config = dict(
    n_layer=16,
    d_model=256,
    n_head=2,
    n_kv_head=2,
    head_dim=128,
    d_mlp=1024,
    vocab_size=1024,
    activation='tanh_gelu',
    norm='layernorm',
    norm_place='pre',
    norm_eps=1e-06,
    positions='learned',
    qk_norm=True,
    attn_scale=0.0884,
    bias='all',
    tie_embeddings=True,
    parallel_block=False,
    init='normal',
    init_std_qkv=0.0312,
    init_std_o=0.00554,
    init_std_up=0.0312,
    init_std_down=0.00554,
    optimizer='muon_variant',
    lr=0.0144,
    lr_mult_o=1.5,
    beta1=0.9,
    lr_head=0.00737,
    grad_clip=0.5,
    warmup_steps=37,
    schedule='wsd',
    decay_fraction=0.346,
    decay_shape='linear',
    final_lr_fraction=0.0,
    batch_tokens=65536,
    seq_len=2048,
    doc_mask=True,
    train_tokens=446500000,
    steps=6814,
    dataset='wikipedia_en',
)
MLP neurons of a small language model. Each row is named by its layer, matrix (up: input weights) and neuron, and shows model dimensions 0-191. Each number is 500 + 25 x the weight over its row's rms, rounded and kept within 0 to 999. Numbers have three digits each.
After each neuron's rows, "fires on" lists the tokens most often at its 100 highest values on Wikipedia text that the model never trained on.

L4.up676:507508478482488494477528523456448525462491500521490479481540520487511503525534477507523511480506514523486588523512471494510499521495444500462540494488481512504474493505484492496480465498459485489507517503532504456541544517510492504491520508454491469506477508503439508522526504511494493516501445518450466500493507540508501485527514464494497479529514502516498489505551538448525515480475468494514537505506495522531490477525511484497549467528458472501518522431508499489512488476519497502530533488510491460481536537499483489485439531519506513474446496515480501516512525480477539491
fires on: "\\", "Pr", "- ", "|", "200", "Pro"

L3.up233:472507505528494496501521496514466430500505509490482466510517487483539508458479504505483475496478466503472461515487551497483469530438485472514499527455464463516489495531501500516513526571522481499523518480488477510537493513528481537511508501511472487516515483569480481503469484485526482508529480482469496518486492507472482512536507514476534475555479531461500483501509545486521526491508447486489464505526481491507471538473547477519489477508492511525553483495513516527518505467490503488465518511499468530496480517480524512483525505491501537503534448463519509502512491515512483514
fires on: "and "

L10.up535:450536510500512526488480520490560512549519494514508479496484528478499528484512520513509507434513517483521531511497475493480503511480512499485536543525519524492522486500507545483559504493461540467489493533507487487497488488479534473489461510502460467477505467520481475432498457484475489547498472518499524534455488511535485492551465513516500500534486523497506516470481476500491472556511476484522500513506488504502526496469508451458478510476472499453495526485524438510509477510480487458473535517531526504491491538491506527526486494499535455509476487481506537503497534489517527464
fires on: "to ", "of ", "in", "201", "t "

L11.up378:528486499497549467517485507514478520480520453492554486478486520487479480480499485579495499514484502513496517495496475476512539455479514490483530499539476512471522470503528498495510518539506515530488520526485518436498469509523553499514543503448499463472498532460540538506526503511485512449472487467476509500461529535500506516490481483506484483470514501485531471484477494495464483506529463481518492501490510477445496516509502512533469488494523469536499528521468514476483472456505534537543454508485500483476538496497469495461525483460448535481507487494412512511502497505489472510
fires on: "mar", "f", "| ", "li", "for", "le"

L13.up801:473506479488545462476472528541500488495528502546482535510495516499532465519483493468486514484480473508558503489560535510567498463450498486514500523520506482544490521504463506489501486488517505470491474468519509497504538504462451523457506500534472514493490496502485500429522475498517527503464512514535506513489520508483508502525505528537529510461495472503501470522486526541472539507478518523475527496506505481527490547468504503530452498473468490491518522529530518474525499498534484441460559509535507538483481542470454507488510505483511522512548549492464483486494475524488526477
fires on: "ab", "on", "th", "1", "2", "as"

L6.up222:507528511465523528489528511500478560509494484518537482518483476473528498526502480468518483466532537498509499439502461531514479463499496544521494531507476506497533489511492503500512526477490531481502496487536510496467513534516492506484501461462523546523479505545511489513436487453471478504517529504481532428499477467501497502505480461518539431541490503513477505534513498519508529508480483513458483523502497522468513489487542537484494520454521517473476513543511469490502457491507557511514548550492541517452489513507523526473538490489485490544480502447498494524493485542509542477
fires on: "(", "- ", "^"

L9.up362:543499528481484528485506505526491554534537473488500515492478519508513519502506560465466500464433466502492475481483490459492428480547503487474498507546488519532490519505549547523501508504550485510505507479498484495462491443527498438548505492491481469452512468485509495482503518512486516536501503491508516546465484496498486541529510524516460499478522504501501505498510558497539507474518471498525528493483481471502496503487489530488478525488568520485517508540519510474484512468527450486511483477477506523516493543504467498501505476457472544470498525511477468426494542561507493467
fires on: "man", "ear", "w", "te", "publ", "and"

L10.up1018:500548543558525486479495450501450508535509502471540480495524476477515493499504529522485510491487453550511524519484510475494492494539482514492460494495527536461515519435514505499522499530491495490503497493498504462530520442515503515512497493494496533453461473473488511454484502489492510485476522469500523502509476562513510486529526459527520513437507526502520472492489478524502487515510504508487502503472469441473507535516543542512497503450518514543444500500482504520525498501497463505517499509472488461445471475509489502493528457514514497518531530514452509535509524499516508541
fires on: "ev", "| ", "e", "f", "is", "th"

L3.up19:490471516546520446507477501468515473505494489496482442527509497560512482533477545463476504444454488519494457501512534516494433538481502513479539532483524500494490482519493535515520530525473500528496465505483464542531515484478509504492518503476492454518497486522488518521493484471541538474496490488495503510509498527487483512516475472479501492508497486494531479508539499481552502488497479496489511490510508488500489532507526462518476503527500466507493545490519478517523544507532530496479497506485465483484498506460515493489497494534541528470491516484528467488494483484473509523
fires on: "and ", "|", "& "

L10.up537:495505530449530510486494517524465487501484505473514515498533510520494504512510487498555495501501483522527486495489515504517529480518535502456509513514528493533511510466538500455503479486477512471504512542529526503509465521531534533494514494508503469491554526470511531500508515473470477508519468511463473448485516509446477503447474493507521515460501466508488510506545518502469542512530482520446471576476439522463520501465507487497513487477496461509465522510483489525492526510515529536484498511450488490492537484489503478500456547470554499522476522515482508504526478513512512527
fires on: "ev", "ing ", "op", "ep", "on "

L4.up953:453478536505512568512533510512489518489506480466517527535481478490536503518516504514547525507522493464533489500493487556535498500505516559470499535522467497500501487519535494473517483476497524498507455500530492488469506560513439491498477483471495515493504485562463459483411521477466526472504520489443527501523510505525481538510486484487521464536477532476509488551462493474473487522546464507470488578463503517511506515506498499492516490495503446512511487488530489484477470529484500491495546495519526538503490473467492470514525464548489527515514513506499525508472486485517483531
fires on: "\n\n", "- ", "==", "The "

L4.up673:495532525459498525504512477525514528501476465485496495519526484456500506470584511496493497549512527459476497469512455488475477474492507495511513512502506542454520485516512488462519485491480520472468519494523484510489510496465515492495513479496514508484462453496481487513441467455494506476507510527490498472499465501499525498509511515557568493485475519506510512480559490520455511507454484511500475517512490495522480484462502506468476512497540512477503525490485509513493524474485530510540540528487468520500495497493481483512512504511489524525528455477511456526528470519473490512
fires on: "(", "[", "^"

L10.up21:500494559499512506504500520493510502501529459490499545493572508519508482514456533471515486510468518512462494479466525521565482512507515517488521468471524498560481515527526512481544525530499505507491503467519480510514518466512490455480510477487504495489449486460517498536501515489465563518467494501486500506496500513532541518541487484497498476496505509515521494506468474475472508488506497489483502518461463480498507539557503487516510531524519482512484532458510451530506516515523496481502500527504483488495514483512470488476502436473520508468487509511539459493489518508418547530
fires on: "; ", "| ", "|", "% ", "1 "

L3.up215:503531535479530496469495490483441495524524495557528529490492501502535511508452484484526487491531514499451502486503477536462546464468521485492497532512506504480483490515485477499519517496468529520533481490489515487484513548506503497464467421537514526537486481573525507524494485505516516520510477531475472512488516467528491516505442490511530517523499522447494468485521491508513509509535474536482470484485505496484493517502505466502460476490522471500527499508474524493499466460490510505516529484470550538486501535508550519481472526522499535517415491458514502552500556489485523494
fires on: "- ", "April ", "they ", "May ", "March ", "to "

L4.up591:490529530535479446493529503505491526474473501510528526502476514490555488492480517497523497496521540488468535496498506486495524454499516528464508488512517530565555519487553523526500466540469469503468435495486530523517512495467475488488495511488507458510540479499479471473478482527515485544507492510526466505486498506513475495503479515528477540467499510526528487511521519503497533488542476512498498521475471491493510511496507485487492484519491504539516485469496516493488476539498503511497500498507438496504517517501457506455533482484476510527461546522537474505503494485532551491
fires on: "th", "ord", "att", "op"

L5.up928:483487493521463532515497478459483511534501503518478524478529483509528511485504496517522468519538550423526487482483497522512504474556463501454516497531500497527505491499512523483535514498453487497524510485497501514510529494472493463480550512487522512492488489470523482541537506513492523514516489514520480497431536513539523451504481493529459469482499522484508521518492473526542508489506484503490532536490447509446510524524441503490474491475543467485492452528489514475515469453478512511470537485497511489493482502512473536467495491569508484491493503539512504457478548464529474474
fires on: "\n\n", "is ", "The ", "0 ", "7 "

L6.up971:499528476487481469537491505498480457507524503532514532542529510485479509503535495526466539492456528488477464490522545494464502485485450487504477510511508494505509488496528483508507493513536491538456479508436453510466473531526482497506527536524462468517523494527496500468462531504474444487541465516502487496427508498522546510513502507514524500532490497505477545477516548547537526501515449522498487488478530534487478557502532493457485507516498489519528469503520469520506501500508518492494522508468489515542481530486529492462502500485500512477487463516480490493477461502456541521
fires on: "sub", "also ", "and ", "ally ", "he ", "she "

L5.up138:479490535464482509488490511508488519488513550523499535443533436460501492464535476508487455474486492476524498479512504527525490503505465490503496532492498529502477497525490504517566554424474500496496496491489487470480498481467525454493555466487500481452492515494462477537528493527495490529483453475499535483572539490495511517524487490530453514525527498533472525496532487505499488533513528435515526517488512501473487488478503497484486521518514448535523476541512518473507518539524501508511505497448503430503500486491510529508455490548462529496516491537522498463495544479478489526
fires on: "ut", "is ", "was "

L10.up112:509501503517542470503497504533488477541539534502520483548527534495491466497549532475475516500473519457500493508518514468500483470524463493495485487501505511493516458515487511479509505508535468463514503527467490498512524466547496515495526480479477472547523488473530515499460553504496524498535517495481487519533479489479492481498466530480457496484523512477522522422510532518517471505523452477525480494484537510476489556457518477451491560492483464475529511507529533490520477515505512507496498517517522512532487495512481466507531487503485471506477518513462468464493494497497482477
fires on: ", ", "and ", "ally ", "was ", "dec"

L5.up79:482526500492496559494499460508485495470494546463477481518555499520530535487504506503489542495475477481483484513480514520487482513506473543481453500501529498516447483474500466485544515454477504530484494507462507484520523460471481513495518556482465499468505527477470484531548487490507512503502505486540552506517480488547514537468491489509469501527456459472466534485530495545497519446510498456532529485508500506503501543512479465491538540501498500529542488470485476514519492491484502456480486541501527499543498488500485499527477502549483484492505502509476534503470530496537512507
fires on: "form", "l", "is ", "was ", "rele", "bec"

L5.up669:522500522480494548466461455486488504570546535501480464477474461464522499506523518518510462492514500475470550484494496525520508544453517466459536518510484548511508533494474481523513493498479526532492525469524540497490504463485482484522544512517466527478484494487469464529491509519522507483505491492523530495510533485463511497535495535551493457492536486530469529453475497493500477466514478494504533528463477463482522475479530518471486521472522500533486481495512501490516472481495490520509508510483461496486520469498520533478471509487530515481501483505531497440435525496532508489
fires on: "all ", "par", "is ", "ollow", "ound ", "ing "

L10.up395:516533514469523499487486532503498497482480525477500488519458530460513518543497466468491484483556458477522500483473517492530520491492517519522557520509509531519486552461525508495528524524493522500498538530498486477493541459483498508458530508484500459479475522521484560485499460507503477525512489503485520480509507534517468558490513495535447488508482509504486506506537493484516534454528519480473463498456455488488537491514490496495531475480488497467490476514517502470498518473508524520518466522466491536467525469489487528522462514532587509516501496509486471514485499462499512474
fires on: "ed ", "on ", "et ", "ing ", "ook ", "ned "

L11.up619:478535499452540460496525501524493459526498465470512465552489482540510501502501502527466497489499525461453491487468516524505464535446544512519493468494515479477473478447507466508529467485456504501516514516508486513462520488513494505510529529465502493486530505487513485510491482521493511512521471557477539452501535513538562522478481495479510481505510503516478540520511512510545468525534489479494498486495530498488529511492510533511510508498542528543472491492467516499469473471483529454498498479501488463529474496475481466506453488466487455524498495459500538504532477513529542489
fires on: "bo", "aw", "form", "reg", "pl"

L4.up830:490522519484500497502495455528507505469520509529490542488514520527475528497532532497543551525504549485465474461568471491448511460487488494507518521539524550482551501503503486537498511527484515479508483475515511497532529485500451494474499457515519463452509511519466500515479422543506502489536496510516504495510527501515514514516492522509457529444493506501493519524557510448503472487541536506498488503496501536495496492524485547496441486462482434521518492528520462491472494500511499503518513533499482479464487493485497499497509511479486459542531530458528451472544489512529531486
fires on: "pro", "op", "Pro"

L6.up244:510529492455484464489507499467486485522539497516526466537546531541531479499498495499518489486477501507516495533533530496475457468509525513543522472516469520481494485484491512496525496499469486461545436469472507500495518501487467500496533479479488486521487464450503515483491498470487499510547486516520527518481496578507461528491495492455540512478500470491511492450491517512542517439511483490463508485507536457535535513513527493445536468497440509498521511507498522533514555520520531480491486508470509514464528510468531461492516501491484512517482496461487451515480459515543490525
fires on: "0", "us ", "and ", "ile ", "ly ", "–"

L5.up575:493435491482509494493463505476461506513463504509544520532489482518526495472523501529519508489541533494496474481474531458501462472499451534460479513528469478494510491504575467531511515506462511517493478524532476538507491505529509471497478514502461485519536560502477496535482551457502489509527533511512469482478486493527510504502506548480491525529535521454429476521546524535493526514502482523475522492452519506483497477512496509491513511506486484503547480480530472494509500494520437509493514503428476496497530471496514504497493523484514511501506479536519515531444520483509518526
fires on: "New ", "National ", "he ", "she ", "It ", "pr"

L9.up827:516506473508481510517555524540458487497491507514458500519497485511485534488524478512547527516488500532453478444531476465523475488508501496507469576541502497487490507513476526525521516514497500462482521504521503469529464556509482506475517536529493526490484490502511475506492460493506495492475482491474476506543478470483509529543503474491472518471474523535483468522511499473507528530517511430507545499518491462486506533450516512466493511475545480520529476491522487519414510493492499530484482489490474468463492505484469487468507496529497480469520524505507499463535498545544481489
fires on: "or ", "op", "sid"

L9.up106:485533514539481493534504467525472491509523486523521496496542512482479513521506512453482497475542472512541500488522506547534496524510485500498486503530509493488493464512451551488500535504504470497511477514521519470512507562497482485467490477514457488504510484498428501503525477435496502479532513480511467495464574484492515498492473491526496526533507522509486495508512498531519462430501492492467523521461553535503501517535516505451479496502456489452479463548520520507489480522517482516462552501506540511481458531477491509522497496494510543500540496441500481491500444497535531507
fires on: "th", "Th", "ab", "00"